Weights of a small GPT-style language model, trained from scratch on English Wikipedia: vocabulary 2082, capped logits.
MLP neurons of a small language model. Each row is named by its layer, matrix (gate and up: input weights) and neuron, and shows model dimensions 32-127. Each number is 50 + 10 x the weight over its row's rms, rounded and kept within 0 to 99. A neuron's up and down rows have the sign that makes its largest values positive.
A block is one neuron, or neurons of one layer that tend to fire together. Before each block is what it responds to, as a language model described it from the Wikipedia text at the highest values.

Description: Opening piece of a word split into tokens, usually a verb after its subject, such as s(till), s(aw), re(vealed), c(reated).
L13.gate23:48 52 53 56 53 44 57 49 45 43 48 59 68 38 33 42 55 41 33 58 44 50 56 49 37 45 67 64 55 59 57 47 56 61 45 43 65 34 66 50 39 45 42 42 62 45 41 49 55 41 55 48 50 30 40 47 54 44 53 45 61 53 45 42 56 41 50 33 45 32 55 48 46 43 52 42 57 53 57 46 58 34 59 46 60 38 40 54 53 28 52 65 51 68 41 42
L13.up23:53 55 49 52 53 49 57 46 42 57 36 48 59 67 58 34 45 63 35 40 35 37 56 62 44 56 41 51 44 52 78 50 60 52 69 58 54 74 43 48 45 40 59 56 61 50 53 37 68 29 50 56 41 52 54 53 53 58 54 66 51 52 57 43 55 48 54 65 64 52 51 54 38 41 67 47 62 58 63 49 73 52 51 48 55 43 32 57 51 53 51 58 44 64 47 47
L13.gate44:60 44 55 65 49 52 60 40 51 57 45 36 41 54 36 59 42 67 45 52 49 44 54 64 42 68 56 49 25 40 54 61 33 39 48 54 59 67 42 46 56 44 62 29 43 35 55 59 59 45 48 69 44 70 52 42 45 44 54 60 54 42 55 41 48 55 57 44 61 42 51 44 50 60 65 43 57 65 46 58 61 52 45 45 66 61 53 36 50 47 34 50 59 41 35 61
L13.up44:56 52 39 55 48 59 57 43 59 36 50 68 52 30 53 62 64 61 62 36 51 61 39 46 50 34 62 47 37 50 49 33 58 42 33 69 58 55 52 56 53 47 71 45 40 48 49 41 35 53 49 57 52 55 23 61 56 57 50 53 53 50 33 40 40 39 38 50 38 73 59 57 57 76 55 50 45 59 33 70 59 51 49 51 61 53 55 57 38 53 44 49 51 42 49 39
L13.gate164:59 57 41 57 44 40 51 54 54 65 36 51 43 47 51 68 56 42 54 55 39 66 58 58 38 59 61 61 67 55 52 63 33 60 36 49 49 39 55 59 43 60 58 70 47 46 43 45 72 62 58 55 46 50 44 64 61 47 64 55 57 41 58 57 42 35 60 60 68 64 59 41 44 50 60 54 54 59 35 70 60 52 54 60 48 36 46 34 36 24 58 57 58 40 52 25
L13.up164:64 47 46 50 66 65 61 30 60 60 48 57 54 37 56 47 61 64 47 48 36 55 63 33 52 52 45 51 44 56 33 53 44 42 53 59 49 43 41 44 55 40 56 43 65 53 29 35 66 43 56 55 41 46 50 49 57 31 43 53 50 66 48 65 47 48 61 53 48 50 48 46 60 48 56 57 50 56 61 46 45 58 56 55 54 51 53 53 33 59 46 54 40 63 61 53
L13.gate173:59 46 44 60 44 49 60 61 57 48 36 45 55 49 45 44 64 55 48 59 42 62 56 36 31 47 53 51 55 43 43 54 58 62 38 51 53 67 55 53 51 67 47 58 30 55 41 67 63 51 52 51 51 63 41 57 69 77 54 57 27 46 61 46 48 56 39 81 56 43 64 60 52 49 40 59 40 25 46 39 41 55 49 42 50 56 40 33 40 37 64 61 58 36 62 51
L13.up173:25 36 29 63 50 52 44 64 42 48 49 46 38 48 56 57 39 67 54 51 58 49 51 69 49 62 46 79 50 50 55 47 49 44 31 37 52 46 44 38 62 40 60 56 43 29 54 66 57 35 43 43 48 54 48 48 43 47 46 35 67 40 47 50 61 52 59 35 50 33 32 45 50 59 76 44 65 44 48 37 49 46 57 60 63 49 51 52 37 57 58 61 40 55 64 38
L13.gate226:41 35 50 47 50 63 43 25 59 38 36 58 53 50 51 67 72 42 47 44 66 66 46 57 62 42 49 38 60 55 50 51 44 40 58 33 59 75 27 32 58 58 43 52 39 58 53 56 56 43 65 53 50 54 42 63 39 46 41 39 42 64 35 51 60 51 48 64 46 48 55 45 64 58 50 39 55 43 48 53 51 55 75 49 48 57 59 48 50 24 54 57 55 44 35 59
L13.up226:61 44 49 56 40 38 57 33 69 71 28 32 48 54 41 51 61 55 65 46 57 40 43 51 55 47 64 60 41 60 45 39 62 61 52 59 55 48 39 51 46 53 30 48 47 48 42 66 52 61 54 56 55 58 32 49 63 60 35 48 43 56 50 41 36 39 57 51 55 56 50 59 64 58 55 57 26 47 40 63 58 52 47 61 65 48 49 59 56 28 56 42 53 51 57 47
L13.gate537:63 46 73 67 43 56 61 36 63 49 37 50 62 48 36 47 53 38 48 59 60 42 50 44 45 67 57 52 56 44 48 47 39 55 51 38 37 66 58 44 45 38 43 69 36 60 63 57 69 36 50 42 50 54 61 59 53 53 50 38 43 56 57 45 42 50 56 52 40 47 38 40 52 56 47 54 31 54 66 69 42 52 46 48 45 42 44 51 47 35 40 51 53 40 52 49
L13.up537:35 51 45 51 52 62 61 51 46 46 55 56 47 32 56 49 54 44 58 48 51 61 45 52 49 60 48 53 53 80 43 43 65 48 69 35 63 64 54 54 55 56 36 42 34 53 47 29 85 33 52 55 46 62 40 52 62 48 46 42 59 50 33 63 33 52 30 36 52 43 62 51 62 48 63 54 30 77 52 56 48 51 50 49 49 69 46 49 53 59 61 48 61 55 47 57
L13.gate549:52 52 60 51 47 39 73 35 62 47 44 40 45 58 39 41 57 59 33 27 52 41 63 49 46 53 52 38 73 39 37 36 36 55 30 41 63 39 39 57 52 54 66 60 62 57 55 48 47 50 70 47 50 31 49 38 45 54 41 42 48 53 45 47 57 43 51 56 60 44 57 38 52 59 56 50 57 44 56 48 33 54 40 42 37 50 48 52 38 27 56 43 35 49 40 51
L13.up549:64 51 43 48 51 44 49 52 60 32 57 35 52 35 58 44 50 42 51 35 42 54 56 45 40 59 50 50 63 37 65 64 48 28 53 46 56 63 43 65 57 50 49 58 46 43 48 45 67 50 67 53 51 37 44 40 56 38 46 45 53 44 51 41 36 44 48 32 42 37 61 52 28 64 53 53 50 48 50 46 59 57 35 45 60 52 48 55 65 44 41 45 42 52 38 50
L13.gate571:41 46 47 43 56 43 57 40 50 64 40 38 50 70 54 55 58 51 44 37 52 57 51 56 64 53 40 43 48 50 30 40 39 51 27 64 44 62 51 59 32 57 44 56 64 56 51 46 41 58 43 49 49 45 45 57 62 38 47 38 32 53 49 48 45 54 45 52 61 51 49 55 61 68 57 52 60 39 54 35 63 33 42 52 46 61 35 45 29 33 63 51 50 60 53 61
L13.up571:49 53 60 34 50 50 57 36 42 48 63 54 43 64 50 28 50 53 53 46 48 52 52 51 40 46 63 53 44 38 36 44 49 54 63 39 48 50 65 26 48 67 55 55 39 54 44 55 49 49 61 51 48 58 49 38 38 40 60 46 45 60 39 41 58 48 48 38 58 66 58 39 44 47 58 62 58 51 40 37 56 33 49 63 52 51 57 55 59 58 29 50 39 46 60 55

Description: First short piece of a word split into subword tokens, strongest on r (run, rare, rainforest), also av(enge), s(wimsuit), pr(incipalities).
L9.gate304:43 46 70 52 33 38 54 54 55 37 65 49 37 70 58 54 59 34 34 37 41 63 52 53 43 35 57 57 53 49 51 45 55 41 30 47 64 50 39 59 44 58 45 54 42 44 40 51 58 47 43 66 44 61 67 40 51 46 44 55 46 48 47 44 59 34 35 35 57 69 63 52 62 57 42 59 56 70 44 59 42 39 58 61 72 50 49 59 54 35 33 56 70 40 40 55
L9.up304:73 67 49 42 57 48 45 52 33 60 47 54 49 57 45 62 64 51 50 51 60 50 53 59 39 39 65 44 37 64 48 60 59 47 55 68 51 61 43 54 48 49 60 47 38 33 51 38 55 55 28 56 46 49 51 54 69 55 62 53 49 60 51 50 52 58 49 46 59 41 55 37 50 56 69 51 41 28 43 61 29 46 48 48 53 49 41 52 59 32 40 38 58 57 48 40
L9.gate462:53 48 51 66 56 56 44 50 38 43 55 57 53 40 34 47 47 37 51 47 51 46 51 56 32 43 51 38 49 59 48 42 36 74 36 47 51 51 41 69 50 36 55 47 34 47 47 42 51 22 47 67 59 46 40 46 61 34 58 66 32 51 53 70 47 48 45 48 55 59 50 54 48 59 45 49 52 41 50 41 51 45 51 52 59 36 44 57 43 60 60 33 55 57 51 51
L9.up462:54 43 51 66 52 60 51 57 49 37 66 31 41 46 51 73 66 43 57 49 54 61 46 64 49 53 62 61 45 43 61 63 36 45 54 39 54 59 36 41 41 71 47 64 60 46 43 32 57 51 50 58 58 51 58 48 50 50 55 51 47 49 58 42 54 51 56 41 59 69 45 60 68 36 57 61 40 66 42 37 51 46 46 52 25 38 48 33 36 76 63 42 45 50 47 57

Description: Opening word-piece of a longer word split into pieces, mostly "ex" as in experts, exists, example, plus comp, ac, produc, spec, sub.
L9.gate233:41 34 67 61 38 44 53 52 54 48 53 41 55 37 52 33 46 54 44 27 48 42 41 57 44 63 57 60 48 40 52 35 40 52 37 53 70 45 40 55 63 55 56 41 43 36 49 63 43 45 38 48 55 60 59 48 54 36 63 36 42 61 58 55 52 46 32 62 50 48 57 40 39 66 28 54 50 45 53 36 62 58 44 59 44 32 66 55 34 53 55 70 38 38 42 31
L9.up233:47 56 37 49 55 44 35 61 50 41 54 57 48 70 54 66 48 69 38 48 55 57 46 49 56 52 67 51 34 47 43 67 48 58 41 56 47 46 41 64 48 65 43 64 49 43 52 72 64 52 54 41 52 61 61 61 50 43 52 54 38 58 67 49 45 56 32 48 41 50 38 57 61 40 61 43 76 48 48 40 40 41 59 49 49 58 49 55 53 52 69 42 48 48 36 45
L9.gate411:35 41 49 65 43 37 42 44 48 68 52 32 65 52 48 44 41 55 29 60 67 46 35 50 57 61 42 74 64 48 35 49 52 61 37 43 40 37 49 50 55 47 48 49 51 49 53 40 65 46 64 35 65 44 67 49 49 57 36 38 38 63 50 51 63 73 38 56 35 38 53 44 61 51 62 48 57 31 65 45 56 45 46 48 40 57 51 59 49 67 60 36 39 44 41 49
L9.up411:58 55 69 43 56 52 47 50 43 42 59 44 63 55 40 41 42 44 35 55 49 66 60 57 34 41 44 72 67 51 42 33 45 53 51 51 61 48 49 49 68 37 53 51 53 38 44 43 51 40 41 66 38 38 61 52 35 56 56 48 32 61 65 48 45 59 36 35 31 54 48 51 41 48 55 64 50 52 55 43 66 40 53 56 51 57 50 44 46 47 53 47 45 68 56 33

Description: Short letter pieces inside words the tokenizer splits oddly, mainly the t in pro-tect/pro-tection, also med-i-um, Ar-g-entina, and periods after Dr. or Col.
L3.gate55:48 58 49 48 52 40 57 49 58 57 64 38 58 69 45 44 56 27 54 37 41 45 46 70 50 66 36 65 59 47 42 44 53 40 59 35 40 53 25 36 39 47 41 47 31 64 62 55 49 51 57 48 37 38 61 46 56 50 56 50 39 43 46 55 61 55 38 48 60 62 57 56 50 52 55 60 53 54 53 58 67 31 42 48 61 53 44 60 43 53 52 55 54 64 46 48
L3.up55:41 61 29 41 41 47 36 61 38 52 52 40 59 41 43 41 42 53 34 48 50 47 58 52 48 54 54 61 63 49 44 46 54 43 51 55 70 46 47 44 35 56 62 30 56 74 52 44 66 54 58 43 53 63 47 61 44 36 31 38 45 42 52 74 59 52 37 38 48 64 68 58 37 56 52 53 46 40 48 37 44 55 46 50 67 47 50 61 53 43 58 44 45 58 55 48
L3.gate147:40 68 54 55 38 47 52 49 64 59 67 46 51 46 59 49 45 54 37 40 33 56 56 55 54 48 52 46 60 37 44 50 41 49 33 34 37 53 37 59 58 48 46 48 40 46 53 50 52 36 60 62 33 31 40 35 49 28 53 40 44 64 11 50 56 51 53 44 60 48 46 52 33 55 57 46 48 55 50 62 61 47 42 49 61 56 37 62 47 39 58 47 40 46 50 56
L3.up147:46 53 48 72 42 46 51 56 54 36 63 31 53 37 53 49 45 69 32 38 51 50 57 45 53 64 40 57 38 54 54 46 59 50 58 48 58 44 69 72 62 48 60 47 51 45 37 62 54 53 45 41 45 55 61 70 53 44 51 39 39 61 51 58 60 34 59 65 37 60 60 38 63 57 53 72 51 59 70 61 62 53 49 44 52 65 33 58 43 48 36 47 51 64 45 40
L3.gate214:45 59 54 38 37 57 31 38 52 49 34 38 64 64 37 47 51 55 48 34 47 43 39 45 42 50 41 48 55 45 54 55 55 69 53 55 35 68 30 53 40 35 46 42 42 56 58 52 65 44 78 68 50 44 48 52 43 53 71 70 44 69 44 47 58 56 58 44 59 58 42 60 57 55 40 56 55 56 31 26 58 66 54 48 41 33 63 51 45 55 53 46 62 52 45 56
L3.up214:43 44 62 59 52 60 49 54 31 56 52 57 47 41 47 65 59 31 35 48 31 58 53 48 52 54 49 37 60 52 48 65 46 58 50 49 56 48 60 53 33 50 29 60 37 64 62 56 60 54 49 52 53 33 45 50 55 49 57 43 34 63 40 51 64 46 29 42 42 51 36 40 56 71 36 33 51 44 50 52 50 47 30 47 77 43 48 45 42 54 49 45 52 41 43 45
L3.gate270:40 47 71 70 56 40 57 37 44 58 54 41 47 34 39 61 47 57 45 58 63 44 36 45 45 40 40 44 58 53 36 76 50 40 55 56 37 50 60 40 42 51 47 35 33 45 33 36 33 63 49 37 39 48 38 52 63 66 52 43 45 56 40 54 44 47 42 58 50 49 45 54 54 54 64 57 52 46 51 50 55 56 57 57 48 54 59 38 61 39 56 42 53 60 56 59
L3.up270:66 31 37 46 48 26 65 49 49 49 51 48 51 56 50 61 46 41 55 47 49 51 37 40 71 68 41 58 42 48 42 50 61 60 52 42 28 49 39 32 64 38 47 36 51 56 55 47 44 53 52 24 51 46 53 33 43 64 53 57 54 54 58 56 51 26 42 48 55 50 63 50 35 47 32 34 53 61 62 37 40 65 35 61 63 49 58 40 43 52 70 50 58 45 46 41

Description: Fires on the first piece of a split longer word, such as ex in experience or excitement and r in ratified, and on "on" before dates.
L13.gate25:48 37 67 53 70 51 45 46 37 42 47 34 52 48 48 52 42 52 39 48 52 37 40 63 53 53 39 66 40 64 37 41 56 48 64 56 58 58 36 34 53 64 50 50 61 45 41 42 63 42 49 45 56 52 72 58 43 47 54 36 62 43 21 48 58 51 51 50 44 40 42 48 45 54 53 62 64 46 60 70 57 34 47 47 62 50 31 43 51 39 47 58 43 71 69 46
L13.up25:48 49 57 56 66 62 53 55 36 32 50 44 30 64 58 47 48 44 44 51 41 38 53 41 42 52 57 63 38 45 45 48 45 38 38 55 50 56 41 46 32 48 48 57 51 52 42 44 47 39 51 50 55 46 57 59 46 68 46 39 46 22 37 46 46 50 35 30 72 57 40 60 38 51 43 61 43 59 61 70 45 46 49 60 59 56 57 50 52 44 60 66 60 52 66 41
L13.gate259:44 47 54 54 45 50 63 40 38 46 54 37 51 56 53 55 40 37 42 51 57 34 50 39 45 67 47 55 45 46 43 56 34 48 28 41 70 58 45 47 52 54 54 37 50 66 41 41 69 41 45 47 53 76 34 34 39 54 37 53 50 57 33 59 62 51 59 44 56 54 66 34 46 56 61 52 42 41 57 39 49 48 68 70 44 50 28 67 35 59 50 39 56 54 39 56
L13.up259:50 58 31 41 51 54 35 67 43 52 51 38 65 59 37 49 58 49 39 42 38 44 53 61 56 54 60 44 40 44 50 37 32 55 55 41 44 35 36 56 50 51 50 45 52 59 34 51 48 58 38 60 36 42 41 43 42 47 56 50 57 55 58 63 62 34 43 59 54 25 44 54 37 60 56 60 52 43 50 76 63 57 57 42 42 35 41 52 34 62 36 38 50 28 49 48
L13.gate310:44 63 68 63 47 60 58 37 56 39 43 49 40 49 58 49 52 65 33 56 47 69 55 57 46 36 30 42 48 46 44 41 65 60 52 34 23 44 24 52 36 50 50 30 43 67 44 44 44 56 54 62 51 49 57 60 40 50 55 35 51 63 60 53 55 54 52 55 39 46 54 52 54 43 65 53 57 47 52 53 48 50 79 40 51 52 56 59 51 37 27 47 50 58 43 46
L13.up310:50 44 59 46 56 56 44 40 52 70 51 56 55 43 61 52 44 72 54 28 47 50 39 49 31 29 50 54 36 54 77 63 51 61 57 45 53 49 41 44 44 43 45 56 56 60 56 46 43 42 50 43 65 77 51 38 58 51 51 48 36 58 44 43 60 47 31 45 42 45 45 32 62 38 53 38 61 42 54 42 48 46 48 66 56 55 45 47 42 34 44 63 66 49 82 56
L13.gate315:39 46 66 60 54 33 62 55 46 57 36 53 43 46 58 42 45 56 36 45 50 35 50 70 45 60 59 55 46 60 38 47 46 63 37 61 38 32 34 39 69 80 46 52 54 47 56 56 48 28 49 60 52 44 53 46 48 38 40 32 54 47 52 52 61 32 51 40 63 50 53 57 48 61 50 47 58 40 62 52 70 49 69 64 57 59 51 41 44 35 46 61 80 63 52 61
L13.up315:47 46 48 28 40 52 52 59 45 43 44 45 43 38 44 54 48 52 45 59 38 53 49 39 66 66 47 46 56 42 56 54 44 44 49 62 51 52 48 51 51 41 61 48 33 40 49 45 57 36 50 60 22 41 45 57 54 53 38 63 41 50 34 67 44 58 58 53 54 40 40 44 59 64 47 43 52 63 52 49 28 43 44 53 45 48 67 47 56 60 86 46 58 56 51 48
L13.gate340:48 47 34 69 64 57 47 57 63 49 33 61 45 44 60 43 48 52 50 42 58 33 56 62 40 55 62 66 49 49 51 44 55 52 61 55 57 65 42 62 56 47 35 34 55 45 57 61 59 44 37 59 47 50 68 43 52 63 55 48 47 63 47 51 64 62 67 43 70 47 48 63 39 45 63 51 42 66 59 71 44 52 45 64 46 57 59 66 60 40 50 31 62 60 48 50
L13.up340:54 48 51 53 37 46 53 65 38 59 57 61 69 40 60 44 57 30 44 54 56 55 53 34 62 38 62 50 39 59 47 58 38 57 57 47 63 51 49 25 62 37 33 37 55 57 73 42 44 60 54 50 56 57 64 40 46 51 39 29 24 39 29 47 35 68 56 35 65 47 51 58 63 50 61 49 44 45 61 52 48 56 50 43 36 44 49 40 45 44 45 71 49 59 41 47
L13.gate403:52 44 49 61 56 61 52 39 47 54 61 59 72 57 46 55 49 50 42 53 50 54 69 71 41 48 33 55 44 66 54 40 53 29 49 44 78 61 58 46 28 36 61 36 45 55 33 43 24 36 65 65 43 49 39 43 40 54 64 50 40 36 51 53 43 47 54 47 65 41 62 41 53 44 56 31 45 48 65 49 51 35 43 50 30 59 30 59 42 63 47 54 66 28 55 54
L13.up403:46 41 64 46 55 63 45 49 63 51 57 55 33 77 55 41 64 57 50 60 62 31 36 55 40 52 46 70 53 46 48 45 53 55 30 65 55 55 57 71 52 59 62 45 57 29 48 46 48 46 57 44 40 50 53 37 50 35 39 47 56 53 45 43 68 43 59 51 51 47 58 63 48 42 66 48 52 72 58 58 47 38 52 65 46 48 36 48 64 49 58 51 51 44 34 49
L13.gate546:59 40 49 43 51 43 57 38 36 60 33 57 51 59 57 61 39 40 66 36 74 38 53 72 59 63 57 53 42 66 53 43 53 63 38 49 50 52 55 58 42 64 68 32 36 52 36 42 46 39 41 43 58 59 31 37 69 50 31 45 53 46 43 42 68 49 50 29 44 51 52 41 48 62 65 61 45 46 47 51 36 42 58 29 49 70 41 49 51 33 63 57 42 53 59 57
L13.up546:51 55 54 60 49 45 49 32 50 30 46 45 67 68 55 37 50 56 48 39 48 58 57 59 40 63 47 36 65 52 59 58 44 51 81 40 52 42 53 62 42 46 58 50 59 45 40 31 43 53 49 51 51 47 52 62 50 55 67 60 45 56 37 43 34 59 48 32 51 66 52 39 62 42 43 53 59 44 35 46 49 46 54 69 51 69 44 50 70 44 41 42 63 42 51 64
L13.gate593:36 58 66 52 60 48 52 63 40 48 48 73 57 42 61 59 46 39 43 33 52 49 40 29 47 58 36 53 39 60 27 46 46 54 42 48 50 34 45 44 61 56 33 55 47 60 42 49 62 53 57 63 36 52 42 41 47 29 69 32 32 48 47 51 69 41 51 45 52 49 46 49 66 69 54 59 54 47 54 60 55 44 51 66 37 64 43 38 35 60 46 54 47 60 37 40
L13.up593:63 53 52 34 46 45 65 38 57 36 62 44 52 51 45 69 46 35 60 33 35 49 48 41 60 37 62 62 36 57 50 60 51 42 42 50 56 38 43 41 46 40 49 45 54 39 41 58 61 38 62 49 47 68 45 49 49 38 53 40 56 68 64 58 42 61 60 41 57 32 53 57 59 34 43 51 45 53 61 54 40 49 50 63 55 45 56 44 57 66 51 50 59 58 57 48